From a checkpoint of a small transformer trained on Wikipedia.
Size: 13 layers, 4 heads of 64, MLP 1024 GELU, vocabulary 8192.
Architecture: learned positions, biases on query, key and value, tied embeddings.
MLP neurons of a small language model. Each row is named by its layer, matrix (up: input weights) and neuron, and shows model dimensions 0-127. Each number is 128 + 32 x the weight over its row's rms, rounded and kept within 0 to 255. Numbers have three digits each.
A block is one neuron, or neurons of one layer that tend to fire together. After each block is what it responds to, as a language model described it from the Wikipedia text at the highest values.

L5.up41:113120154147175154142074208106132089183133164104103140100076125111108168144116027109122162166126049106125102139085166124102166140115121148153100139082156094143160143165132100130162119099121225110155102164107094110164173119117144121080136079064128117114141139086092144117198075114076113104157093124170090134150112102147121208105189089120133103135103074140100139119087118137128102162152
L5.up264:207119164179143051144050194101154091095107107150085193150131123071171123111114152113161136150130034127140094138152112154102146118117119129159087131091168134147104068137149144138081142048113097143155186157146123110135127176129195093127139133148086131160167104086131138050118128153112141144169093142089159121070121152168086134151138138138113133127123098130096113117103131115040038117138
L5.up448:129191202156160116142115159119159076197151109147103103131117073138136094126114147142105139106155105143122069057094078121041107072137158115083074164165131116169147086133118053122161137149123164134081132124082117204176110115156136151194108149116164100120129123130106108093132125112154195118176148099161128114059138120077133126101179108186209115122103062143138107125146152102119051171154
L5.up535:139162117157128110081141161106160114120130117124153136112057090081142108139148129183123109157141145174143088077094150077113151160182153162129111121158221114132113146103155160150170141121140146078124149138135108118063116179108095126140092065134123156130147182034168146139091113138098129117082074179188095140116127144152169122064138149090124135118161148163155111134076153154081091098152
L5.up692:165144119117111142157096138135131149161120159169106116107110205118083102094176085136131095076062093123119097058103112165157096149132092140138118129162139157112105123139154098150123200086142105091140142084124151068146161181182157103098093175106078119160124112100145120119071114107092173096210095106160175118098097172116105105118194164096132151135130154118097155128094105108080091142150
L5.up707:123099135030120162089140108118067101096149158131135135054128084161128175126101119118118154144164106057224112155162134110115174161148150109138085115169115136175125140093128194133101129157161129131148099152145082098133117098093137095172116140109138114131142165092160097125111077122111131149151149130095131162131121147151122060125108124111087152186126177155154181111115178148108115142146
L5.up901:166091129125113128124108145166154183139162190144099147194115086150082126126113107138101096114149115121086091122101101124149127160148129137117122130156164160122059127137138152108151100069120144091146109113101154130174142150131218148158128144155133101133147076131092125110122079115094170091187126093170130124143130136159041096128187117140129115124092085119153121139075069094111097130181
L5.up966:164092122156077142098063157099126119146080117119146182135141163128112129116143127131152104130105080107176108138098086129091171144147094094124111122103178194146150095144153121098139177130163116132141129120159104106083062159152163122151162109127115152119171156143114139048135163126106137096082118187073133102168144163146122124098082151153124076106159142150126138162163113119118093193134
Responds to: Inside creative work titles. Tokens early inside titles of songs, albums, films or books, especially contraction endings like What'-s, I'-m, Don'-t, and of/The.

L7.up195:130112129159166129120138093210110078121143176155141174137179172128138131087151135070170114085164077116163079093160147134074123141145155135118125060093125148205114145112123082161130149103114121066078162126155188107107134091081103117157159127119150114126153151118146153059132073124099163115143080137138076158068158123144128054110167156143147142184110164181132121126042175103167214144125
L7.up238:163169111148128175139155114140186136153170153123161138092153100082119086137112096097122080156163085086095141091161178139174115150125142155128140161068114148148076092095140174147148142164116122096085124114125156128120108057086089115158089134117164087144142141137074141135074108128127146145113062135142116096118147132142128135114148122128209126156127125151114102154205147124173112143106
L7.up392:165145041117071126109171118120103095143081113115156137117122147100121122108159164138136124110106068134176132112166138059081093147128118101146099101155187231108152094069064105125119137112134113109179177145116103146107129103129080087187138197175158089084129150108127146118167123152105140122081113117159098161137159122125141117113078144120126116150071113143073127109235121140149198127123
L7.up659:160148100142103190147133105162126096182108159096109132132179148097113137135164101104088115088159095080134077117128099166152116125157059110088055123198150180187136088120059098124135143182153136139171098110158160130098104104100073158122127135113108082179126130120255125133119110167108137100125102046158127124150185113120074135098119199139089090107118165130123166189128116100165083149084
L7.up672:181149128108145117098146134141127134114120114117138145116150073131151169152141136203138134126123138082119170095147142122125078165144159103151090126172098148102180168115098176151142103122137184183110116139130070102142125176192065099200105166103187122103140112110182098147162031119117144117153041055141139074151091095077145212110155141109056172146099193107080130102129081112125175039131
L7.up708:133032099138203138174086186203170118174162133070192168109140109111162144131124159112190103130135128092100091170088128135126081179158172105122141070152093112137143084064136146171134173161107084128148139135171070139158136127072119102153059117118128123123161136099102181105103106137086127114124118145088143126121161127103110049120150106116160138146078154144165112111092172111131147051146
L7.up923:160124123147119100145106128103105133151103148167201203122177107113124112108126115143094146107078100130157141196172108145109067086072140123151091143080124096214125089114096123137152124094101093115136162127117114161132147141125143144166105157144140118087141115169139067111136087084102131118108197136165075150089135145192143108133117167177098114097117132177063158127167094082155146137117
L7.up933:187133135166126193161132133094120170116121122164124057089179090141180151152117112209227124141149116148120082149155157110168164175116090143045090159207130093128151138120100147137099137152126142081173096092098089104131137114111082123098087157124139065140141120107123105109105131160149088149140113115132103140135113127155184142141121095091081136092132155132162088163162148092134140152213
Responds to: Stats-table cell separators. Pipe or semicolon separators and digits deep inside rows of numeric statistics tables, such as league standings, career stats and census figures.

L7.up17:096157143123119169143119125090087139132169133102124127088118115166162192097091161136129129194157129068167139150127161028209164135125173109126107140107165141174127158064143155110130109118074145087119133084151087123139196124085122119124139099189085145139177102101114097140135109151160125076136088094153079092113147102132106114124133084145102136139107129219117130176114115133156143087076
L7.up44:063181168146113128142105094128133131176065162143120188118084147150105114101173079106089087134087189080115140133141133106105107164138152177122172116146155104121113132124021156070083083143119135156106105113116141152140130168162083131095194128157132117136184153073067089171106170073141092107122183163153118136122114068129121141105119137120180104154106105114144128109156098059132102179103
L7.up404:101125220147131082120074097106139072163132180100106120150155107131136181099111121142124070121154061044130121168117134124134113152085125167161175113200131076133135167157090106082097119082149169134059136077101082119201098066100086155168106176118137158095153134166144134124086116131142090083087096055124076115165213119168093152117148127166107096164109108137160171129124149102130169153157
L7.up498:108140084115087116159122142148116134128214067154109116065144187049103152137163196122124190163126117127095068136069145104118123119141094114126118149126073149140093164200123126088157117167139110132104097154130134146119143068122134134159135169125120187167158139085136112089054107070112138090096137111111161136155072158187078149065169106140146148121159143193133135149168079159137144138101
L7.up622:075139105105153122093122133132157192173075140082127159176160156154138105055163148130094084170094084026114171137160151090125133129161135105105128122180073192109141145166128107117101130090122156076113089144122069164160146164065124146138133073085147138131151140096153103138127128105180123127152136152161138172121178126158115123127124097123116072190130154175117157079147101087031054150115
L7.up628:119183158104115121154044077133165153132050174122125093144114110065121183077123075137110072159049075064098093150094095149110107170118123101117099125122087164118154146108133168146082137149092112099128155123166120078172118163135142122172185169195071114142173097094153106141131164133098117075199146159115206150161126150115116111147142092162140147129117090183130121100120098127099122170137
L7.up669:063089177105157157136082151138132123136153095116128081153172096142150181091109069117074166165206099076130206151099129130149194153105143147101136146130093093139161158115101121141137060112198170128107103167136129182142137099152098161165175079172185139139103144144149175107152166113153125093141142106117122125144072122065149142113064137171146137104089121104092124159138184086117162123162
L7.up805:162145122186147072142113134171184137174121085065178164166141191121142138130120106139123135161064077104094157057147105154120124166103100111140128096127103107147146138111162055169129114217162143153095132162123144160140106097100114133141155134123138066116155140127118158101177080088150154082204152135134128112089135141131080139120039140134084140162115125122122137061158132079066087174118
Responds to: Verb stem before suffix. Verb stems split from their ending, such as know, tell, realize before -s or -ed, mostly after a subject name in plot summaries; also apostrophes before 're/'s.

L5.up16:103059120094139156153123144162102106110099177112183069149202159187109153127132186114145154122077116150116145100119135079069130144083099116189112176109158147114156130186116141163161064152159129107113170121116132095112122095135161189075103212125173130101122165199160111103068160099122109173127137133114120151156111127166194133168129178095184132124094098109118085155189112093069144102127
L5.up204:115080171054113122093127130210098091143122166166149149112130115114168150108148143124096102143092176101102122123134110140092097138118129145084144146083134168127078157092101111192115092154116120103140113152171164097131158155118123153135163081136068103118122079089141099159127190083132128097119143158110125160115168133141188095113117202132174108120142061142076126119198162138162063172139
L5.up241:154087101095119148135131079177134169148170138128165153128107126128085207162160139117124157098122141143178124143140143056148169119106214141203176101165129170120161130126079122192160127131121148067164141115093093136068134197053149153098109095084089132146127105120148167118123104115064241147129103072117065093126106132155101131119141091078081178141079174116116141104092144127175104099119
L5.up401:101186173120107141163120071178148109092120111130118105133151077110151150126121106145150175122100162108112158086163168073129161074148175110046163098214148138198170121136140133130132132134138145076135138096095145113101156095123091192118153127105131146150115113148169089124133138169113112107103100196165104131133126200116174168119154150225075146142097089108139133145147113132151094192182
L5.up466:115134125118118093137136086123132099131146085207144130121156153127189145139126131157172060155131177121165115125134103127090156137178114111145123170087130083097093148120095125145143053109109092071134120126098165142113155156165150154144127103118143110111142159191151143098084132086040107118151131063167124123124146152145183121095134145175137167143071086094055129095183092124156166121151
L5.up641:121123106130125136117163110116113083115128157153161121083096072181141118072166107164161112107114131077129145115115147151135139097103089145112141122068147096162159130118152166101102140109138156148121122102137155134124104125107114134135090141155155146119124120131147100141135181102161138155135098201082204113119157220193120140171109096155111147103147034126127126065151120142111118182117
L5.up665:121129111171106165129112104160067146089047136184116150116132147150160179152145084100183143167143168131070120127076126125070155109076110092122138148151087136137175119106083110180111129138099102085145101085139164120118116060133153155155080189092155163146144117090153131200131167093082158144133154109115123125117110142139208125132141154117123164102109129130075147083111060154170145191136
L5.up926:078196124100092106142158102174068079115101097130135185073137113152184180104150131182171109149126146142128133128092193122040105126093162096142106081107085118118130169153125133140130204157154145110158074098150137143133132100044174143156139094088148096087144151201188129147105177065059123133159116164159124103137147131106138113137129110151098148113137094131134157091130139139112141129136
Responds to: Word-final suffix pieces. Second subword piece completing a word split after its stem, most often verb "-ing" (connect-ing, cross-ing), also name endings (Sil-ver, Fin-cast-le).

L5.up98:169125115182110091142088129142097118183143154091115122118102088068127143121082099189206189098124137170110121109073101149065138124142113179182083103088161136178087093125161097119171173122133089112147154117117187157126152098136108162099159174116100183178119093178126142118107117147151145074106158147165153153106153155172149135157191107119115163124149121113146059119077137122090133094049
L5.up424:118157155103071093052134179171109136105108052112098113181066083098107092078119168093090144140142139143161155136109120181132133136141188108128058058125117089125196103139111089142153113139125138144157110120158125124161149097145133145135159076089161096135155137150083156143154137129117106157180166138107136159076168154089191086085146100149089089118062147057039149115182140154066120135110
L5.up432:165090134129045102086089114162152114081132119042187152156167084086170118124097139112160168201129152132043065140117127122144144131096097130207096065159095175123138137151095148108133118079143141152115131147206121208112120138138123130163160191126159151135147144127179103130149119130088158132183133158211147114074146094114147064119072106094141129142108179101111100096125114171110159156121
L5.up670:132098154146144106166158170119133122172113159135092182161149140073156133132162192113122169145136141115090136109114191088132138158193178144126125093150143195161034136127186139122123177086146047157119121147104158144132097159111176157129138148171140105149144093121144145099109074137078117135105089162154138156173133066128149156133075097095098173112083116187097178098121064143104118205131
L5.up859:170102115127117146143069090119143120174124168168193152131129149115068129145115160125149110112104106069068164112058145123090145144085140149103127089140128127137177151116087079129122157118140201139172151188144079113203059151072126124156125087150220136094112125116163077114146124130149111102122092100192102144115127108139114166132119099124197132078141136084086070101144116158111089083137
L5.up929:144138115128120126146171110184163147118178116105145124150160108135104124109117080096178151191136113101101083094111098138144127195076067117143107074123170129167156173166176119119117080147186172115147121073094126150137078139192101137095107071075163127101103163084141182137109111075118144167179132157143092114111123115137121078140176076068129190120113134135150104116172121153096134161103
L5.up948:107063157090124122090117186111149137125110076103168098113192120105170115126142125176136161093145110134104077138158118087148161139091110139142170134160113101110119121137130132168100136127113081114109104149145147168103099105106100107128101168067088075155188111177165146101152063195109126131136097140163098120076144164166081122235182056107036123107140178115114147124184126154147151088129
L5.up998:147124142152056135129089078100122141072126119129127210154158120068083129112117130178156161128127070111089145146133140185133099160098133160134116132142100098087140126135114133141140169134157105118097106117150172168130077121137143178150131158134125160149154096127107115153104123092128096162177092157151135207082137133086160095086142142132123103083149106088082014139111105183120167062142
Responds to: Continuation after "a". Word pieces right after a split-off leading "a" (a-busive, a-ffirmed, a-esthetic, a-pologizes), the word " a" after "is/was" in definitions, and words following "a".

L5.up75:183187105036128089151135126101119067104141064140148077093089130154109135118141105133103068142165192092079155103082181147123187138164117093078138115126152153122092078151140175093170124104140152158130075174137071105119117143156094091106145172062135176160134121153134159111160158166208158155100133154129109106114131143181127096084109146119077154147095189164140086174099149118098167177121
L5.up109:121112132126142127148147095101094073196164148122133116068179119129125172177172087170140168082157103083142110109135153148152124128157071143069123112181124170141151179092095104120091211064073158101143098126106117125112132103172144139067132130142147155143126072111131116127108122161145110081182090084168092123070060157182151112116099080115098101156085116129098093151168159136115189120143
L5.up272:154126088061096146134144123115136121110098135115176146091121126094164124000096118168110125120151109134166086194137096167093123099144143122138187121161115128141177105136134146126131148106103149151154117115144074143145139127136155100166110148143161059166145141058137083139128089080115153120134157097134090169129129107115161115108125191138219063148031116102108172143106108146145140144172
L5.up373:148123088127101156130173152145137132071125133028141128085141129142121153121172083071121060170146110100121127190184157159110149107139181088103120109090102142132123146088152150104116135124162049154137105136181089128080140118138164107085158074099134140150137136119162135140129148134156159115173104161109110106052103120135159074117209077120131154104113127166103134129141144098109135108139
L5.up387:141145135089126171078140134152124120129121141086170181060084098108117076091149133155115151148142092130174161146113079121101133118183133175146098152096121126099167141105074122134153143125142118147153105135090142120139142181144037116136093108138176096154146053159125137121110148158149119115133115089075085119099161180139194184131154159184040104094090155196131132079164143111155160133097
L5.up687:146168161140133147153113111132072176197098120147112150136165101094163134151108091146125136129172127107167124148125201184128107207057149121084125141145158155158152154095132154182057092082122079087124073095117081069154144157124102134098145180131147121143123121118102108107122093139142164055148095159125053160105103095143196148149115160168121118091117160146101156120133162168107103092179
L5.up921:167111129104142129101082113177173126083117144114129140138137187153187106084154110155120141155146115103061143089175149111099138121108106127122143122124109192088136150118141149154163127120124153113171181164082111136123135107139078105139108143132128120154117113130127159077142126159107172085173079139103168114109134111181149104160169149082192140112099154105115126134087140106186227133159
L5.up1023:129192119121090110126118138124074193132200111098149085176137171072086154125105117143128148129100059101122124090130201097148101176102095185067074120126179120104157119176135141128162167141176121124124125154155162162134115127166166126093129157190141100113144099141109147113096129064078133118100158102162137144155173121126161115121184140116100128174099172121149138109113129152133143125127
Responds to: Digits in numeric tables. Digits, spaces and separators (|, ;) inside runs of numbers in stat tables, scores, and coordinates, such as "| 6 | 1 |", "L 3–9", "17°11′50″"; occasionally mid-word pieces of names.

L7.up86:161138110166125037183182095136146155083135115086079139123109166139099120106155135120147169129157155144142107145134132102149108093158110106179138101136071103123104129102112113205146159175076151189148087136110155164162094112158092080132099168171187143123144103180133107145091083070058114127097111169126099203178146134098133163144119131188163129119140187091142085117087160052125134140145
L7.up142:132088128152141093154140141132127112115160081137148143136139153089079112119157153099131154110125104117152125113157090157147105173167162122143115119042074107143194094171109122221154167126166141139089093121142093200100081122155131121102138126148147142080119150120164117086151033119125132208108076136089081132193156105067134105104082142138125163151138123114118165066118088133126155131094
L7.up282:129093102067183114099117136134128162080103128101122191084124077174071127107104100096124157150107108049124111139104180092114116210149123099132133107139105066134111133154133164176137136137148122064105094106085099129221063158132099135071104154138188136084111135146157183102132120117145153124192139079122121107122185114124104075142088163145150172166155103139103098113083128084121115172160
L7.up363:113106085133097159119169168129063107154150177146123135156152130084122054094107120161115152097147169051185136153170085162159148094103052143107175122122170130170178137183131140120110107125166140179172106097150107198124152125140138138148116156101177144097136125093172095067126132046128178154118121179108114117098122163139098139108089123140128112078124102138109135122111156118138153163101
L7.up368:134074113132145106096084150098137110119125099066103129169083109089134116074108145173100115137136105103172128129178125179173099106159142144160141154034115104156151127098115155134123150185094163183133178144153147187044099128016201103134096153155124148101161156149144162077104083127123128156110122128212143096096134132122080163123170118068082104121079110162107092129117165128133131117125
L7.up434:100085150192081167164077183086078129098105138106111122114160115115129114108136144123092147106126090134138183047137124053107095082158115123110145150113102131105104082097110109115109124116108234189090068126089153179138166232145148078136128098163130151157181135156061125143149146127100208119101096117124134117146069118190107195158167090137133133113173133147122122146127138113210190156124
L7.up634:108102142166083166126139167105072131110136097084125140115134129157109111056161100139098105127165085065147108140121072100125094120140185098162194165175070095153155127168116087168108110126145035152094186176119108136134168120122134128134105136109122106159154156138158105103146139088097154074129150116145152167161168110116136092159087148156131174141149107104088126105134139093053131126113
L7.up833:131104122126134108085067160105095120111121228157102126118106103133165153136144119166101182114090089071078145133105083117090178096129125102099096114097135154162107151151135102148143153111110124187092181125094056162133121094169082179144134131093161093084142146142175139129131125133125060116132199121162149154124161158125118202114118080132098126088169139077078136108114127142159185139126
Responds to: Indefinite article "a". The article "a" after a verb or preposition, starting a noun phrase in narrative prose, e.g. "sent on a", "make a", "is a".

L4.up540:126157124111117089128103156114114102164107119079103110164151146109106139100157101096110099166133117099122160149091106139178163137214131157153115108134147112148169162127178127149165118132130109109189052163178137119116120141095160106185119111160149107102140082145077141008112135164171151171155095074101155095131114084150106124084162102120177106156090107154112160081169121119101084180130
Responds to: Word-final suffix pieces. Inflectional suffixes ending a word split into several tokens, mostly -ing (Com-ing, focus-ing, tra-ding), sometimes -ed or -ly, often in song titles.

L4.up311:182146106128147132161120123127167109176086111163069151078178135083176140159137159199140089145168109124109158107165163085131240133185073124054090167084122129099129133143088126120136185111104180162110091103140111138122137096133114144116101159151181095141121133097119141166119090072115130073132147102142075150133092168137112098087116128136093109092102092121174084125138074152118091111152
Responds to: Table cell numbers. Spaces, pipes and digits in later cells of numeric stats tables, e.g. football score rows and career stats like "| 12 | 69".

L4.up30:136161147152151153165125164124155079138137159092130129117130179100083181173133110119169116137129111160148081149153150101157130177143171144140099076111098135099137152135131165139112102073117131155043151101098118136172175122108078139028164122122120135173143129133111125164068161153136103148131135089140082127176163163091113090098164137112124154117111056062089129143116051103149103197108
Responds to: Apostrophe in possessives/contractions. Apostrophe marks right after a noun or pronoun, mostly possessive 's (father's, club's) plus contractions (We've, I'm); weaker on chart-table parentheses.

L4.up470:173108073165081154148120158159084115085103133090114142116126137149076187126098163156120155204173155177154163120128044147163141143089103121139091182141093153148094113093093071155144145164123140149133121136175114150118176174130150133156137132129092137073065099133135146126133087100137125123173113078134146154185099130109164090131163059078074129124096192112126194163150137143116138112093
Responds to: Predicate nominal openers. Articles, demonym endings, and ordinals that open a role or category after "as", "was", "is", or "one of the", such as "was a Croatia-n", "as an undrafted", "one of the first".

L5.up25:141116145050152166120117180121172141128163124104073060147123184168153146138131060139105096153115099192149146137176088162109148125095121125120097152162093124158153144132139093152128045141130185144219168159091176108174115149161068063115114115119158109127137079129185146087123086164126099171124112134151107135169116188182129101167120174137143136128118127071074120151157072116117157168064
L5.up49:184101142120097154173119108126160129082131166124119067125099136174138215129097114128120135145121124137152111137100161209073139143132122069170125103106106091112099142158128152116066206075174109155096155105141124056139144128146117126116121151173156125115166134077115191135128044184129126131136113125170092145140137173167126052133168130130085167090165124102069077128121142141117170170069
L5.up59:170103068122135127052153174091129102123168115152114113146152048126163148109149160144192137141095143089157088139109084136115190141192103118130092144156133128128128156119075140164131188162135151070142106110076102126151217098150192113125090131084156137117157067080141146103121105119147191102112121132115128123088121094118196111053174148135135134104095163151084147131213126124128127154120
L5.up510:148144087078153130126123151087073132120154119142112101163080076122085147074114128089119168173097129169175232102103127162155150191130112116187121110127163115111109114160104173222132116138175150117122159146125155081140069163099180100144095131083076146119131097097130154087120102153077166069080086166109122175129109117102119127069130170163106154123113082096101119166127094153148129159046
L5.up540:099115127079128151161133130149081175081117128184093156136100144069115101121154138139114141173079165134052131142145176079061154159160170094167128126178182119111102142154092096117105128165154100131098195176073149191110103184134127120132069145065183125108160116103109151143153104085123098119088121207057136170122106128155159158161149208175133104116115136141098174135148146086105122139114
L5.up608:099130129069092104113143124103145130172099157110107155124093181092129177107083110126126126162136183180157170147156128134074132121142073062175110144211221163173187164130134130149065110178140110098152096145116118103092127140145112094086095160071153129100086116114202182135165111131169148080075135116114122132180124115125135126163141180154070146094147128112179183132121105120117125176142
L5.up711:154121111167154127155083169121124127069127093146089105149185181124138193116151145101117124134105046088205104156141152167151132158082121173141104100176126118162119113114110096094079194143153114134100124149146121130108136138125142171164096191068136116145137138160151117075130163131155157137157093070096129153069090154117100191151153113118136084151144155151111196178164076117194133148082
L5.up811:119134091080129140111149136130106141147202104092109080187110140111136185160136148130116136161158139144172136172151151137117140136163119099111148049152117108121128102159113120153123158095162147161138124131116143128194137090132126099113136136071144086171092074177099215091123068129132108106145202125092104159128117117178082112153114146150144156153080146131081125147163150130104100154122
Responds to: Mid-word continuation pieces. Word-internal pieces that continue a word already begun, most strongly the apostrophe in contractions like I'm and we're, also hyphens and short fragments such as in-s-ults, Under-16.

L7.up168:115089086077130159118039115077141126104122196135098119175162129124146155079075140190095158127142064132108105112120122139158205153087120166225106099091092080139110085142170177091174136093143088125134123119124148109146149126100090141124129101136193074102171188185120150054107103119157139133121123117141139136056092163079090107048101185155124084121121183146093146137161101172140144131151
L7.up280:128150145165185149210100158113123124101153107182126107095150176092084154118102095149131085164133162155079136128181161076163116178103158197126113136088103149124142055099133103137142102137107091172135129084204167156117136081080141147101107090152109132130199200123089211050113080149137099092095120129105127120152141114120120170165068099174144151151135154134085132134109128124143124147117
L7.up437:139143094186203100136084149091094149103130140078110063150134191136086140137227104103094120195109082136115123122146116110163162117148145134102126159078114131088141119101121140112089114108137123115134101195132089092086182115162159190145181152134156130140141180088147133125139084139142109061060076102178049150149131179193133155099134158148130127152071117128170134140157124095123164125122
L7.up460:172184187104096176085089171151128117146126128156087141073115150103165120076148131159101152147117154163112148163070108122136144126130107131140100165139098157169109151053137098196151109118071155091142114098108083097095146116121159125148153141150107128122170090134157134111126066071117169095142059156099090128120117105139135125132176105110119055131160110118132143138107138138087174107147
L7.up674:159112165105204162190120133163106124121127129181114063117114142066113148096126103151112160129169172142135110144162152108127145081092151123097131201163075189123128094067117130125167125088059076096141098155157106140147108073052200110136137137088136142151121157097092171134069092104125092122111186108119137141113114142127159137137135162092131171135130147139083079155121107111169135141135
L7.up769:103107109122171191143150072141118183115105182155114082145152169108114148113165143153126128177164166079114165134140133139079123166103166117140063159158098111125170143110089098117088090130119053116102132130125161164154127139088164176133152145129110074152147121117126177180107097129148132142103085111195172126126122109165158132121117148118127113165147106174111124099136117086141143146122
L7.up801:103143129146180141143106081110117109144119082161139124186111163061139170167136136147110131199153123111099081065066055116124193157146108188121118118171177161139117091147161142131131141085125159159091108164125133176121146148101123154103071187109144107108168146084079123133113140088129153102107106151134117126095141180100096131117204158144137060166106137117067120138142124114140130086111
L7.up854:099086096125151099163133131043135123129120098131099113110149108072135159136122144157134184151169185110127088134100113149165194147138136163143149107112069136148097090118103099125123087109091117168107149062136105163121206100109144101115116205114173190129145153086112165097130146137138114114102054098120098167090138158094137144172130125155116104095123208134097153165179102124143161120121
Responds to: Apostrophe in possessives and contractions. Apostrophe tokens after a noun or pronoun, mostly possessive 's and contractions like we'll, it's, I've, plus minute marks such as 19'.

L4.up500:157103114127134111165093154144168093169104111125167088134141140149090168107167100141138136136152098103127159125162146144131134220098127146128087184168114130162164112138138101189130168118099121105157174129141091121074068098160161096139206134134100094132201083072190142072175103148098103078134132117166194138093108112083158105076048139141134166128146169113118158155148080121108125177098
Responds to: Song-title contractions and auxiliaries. Apostrophes and verb pieces right after a pronoun in quoted song titles, like I'm, What's, What It Is; also plain-prose "had"/"are" after a pronoun.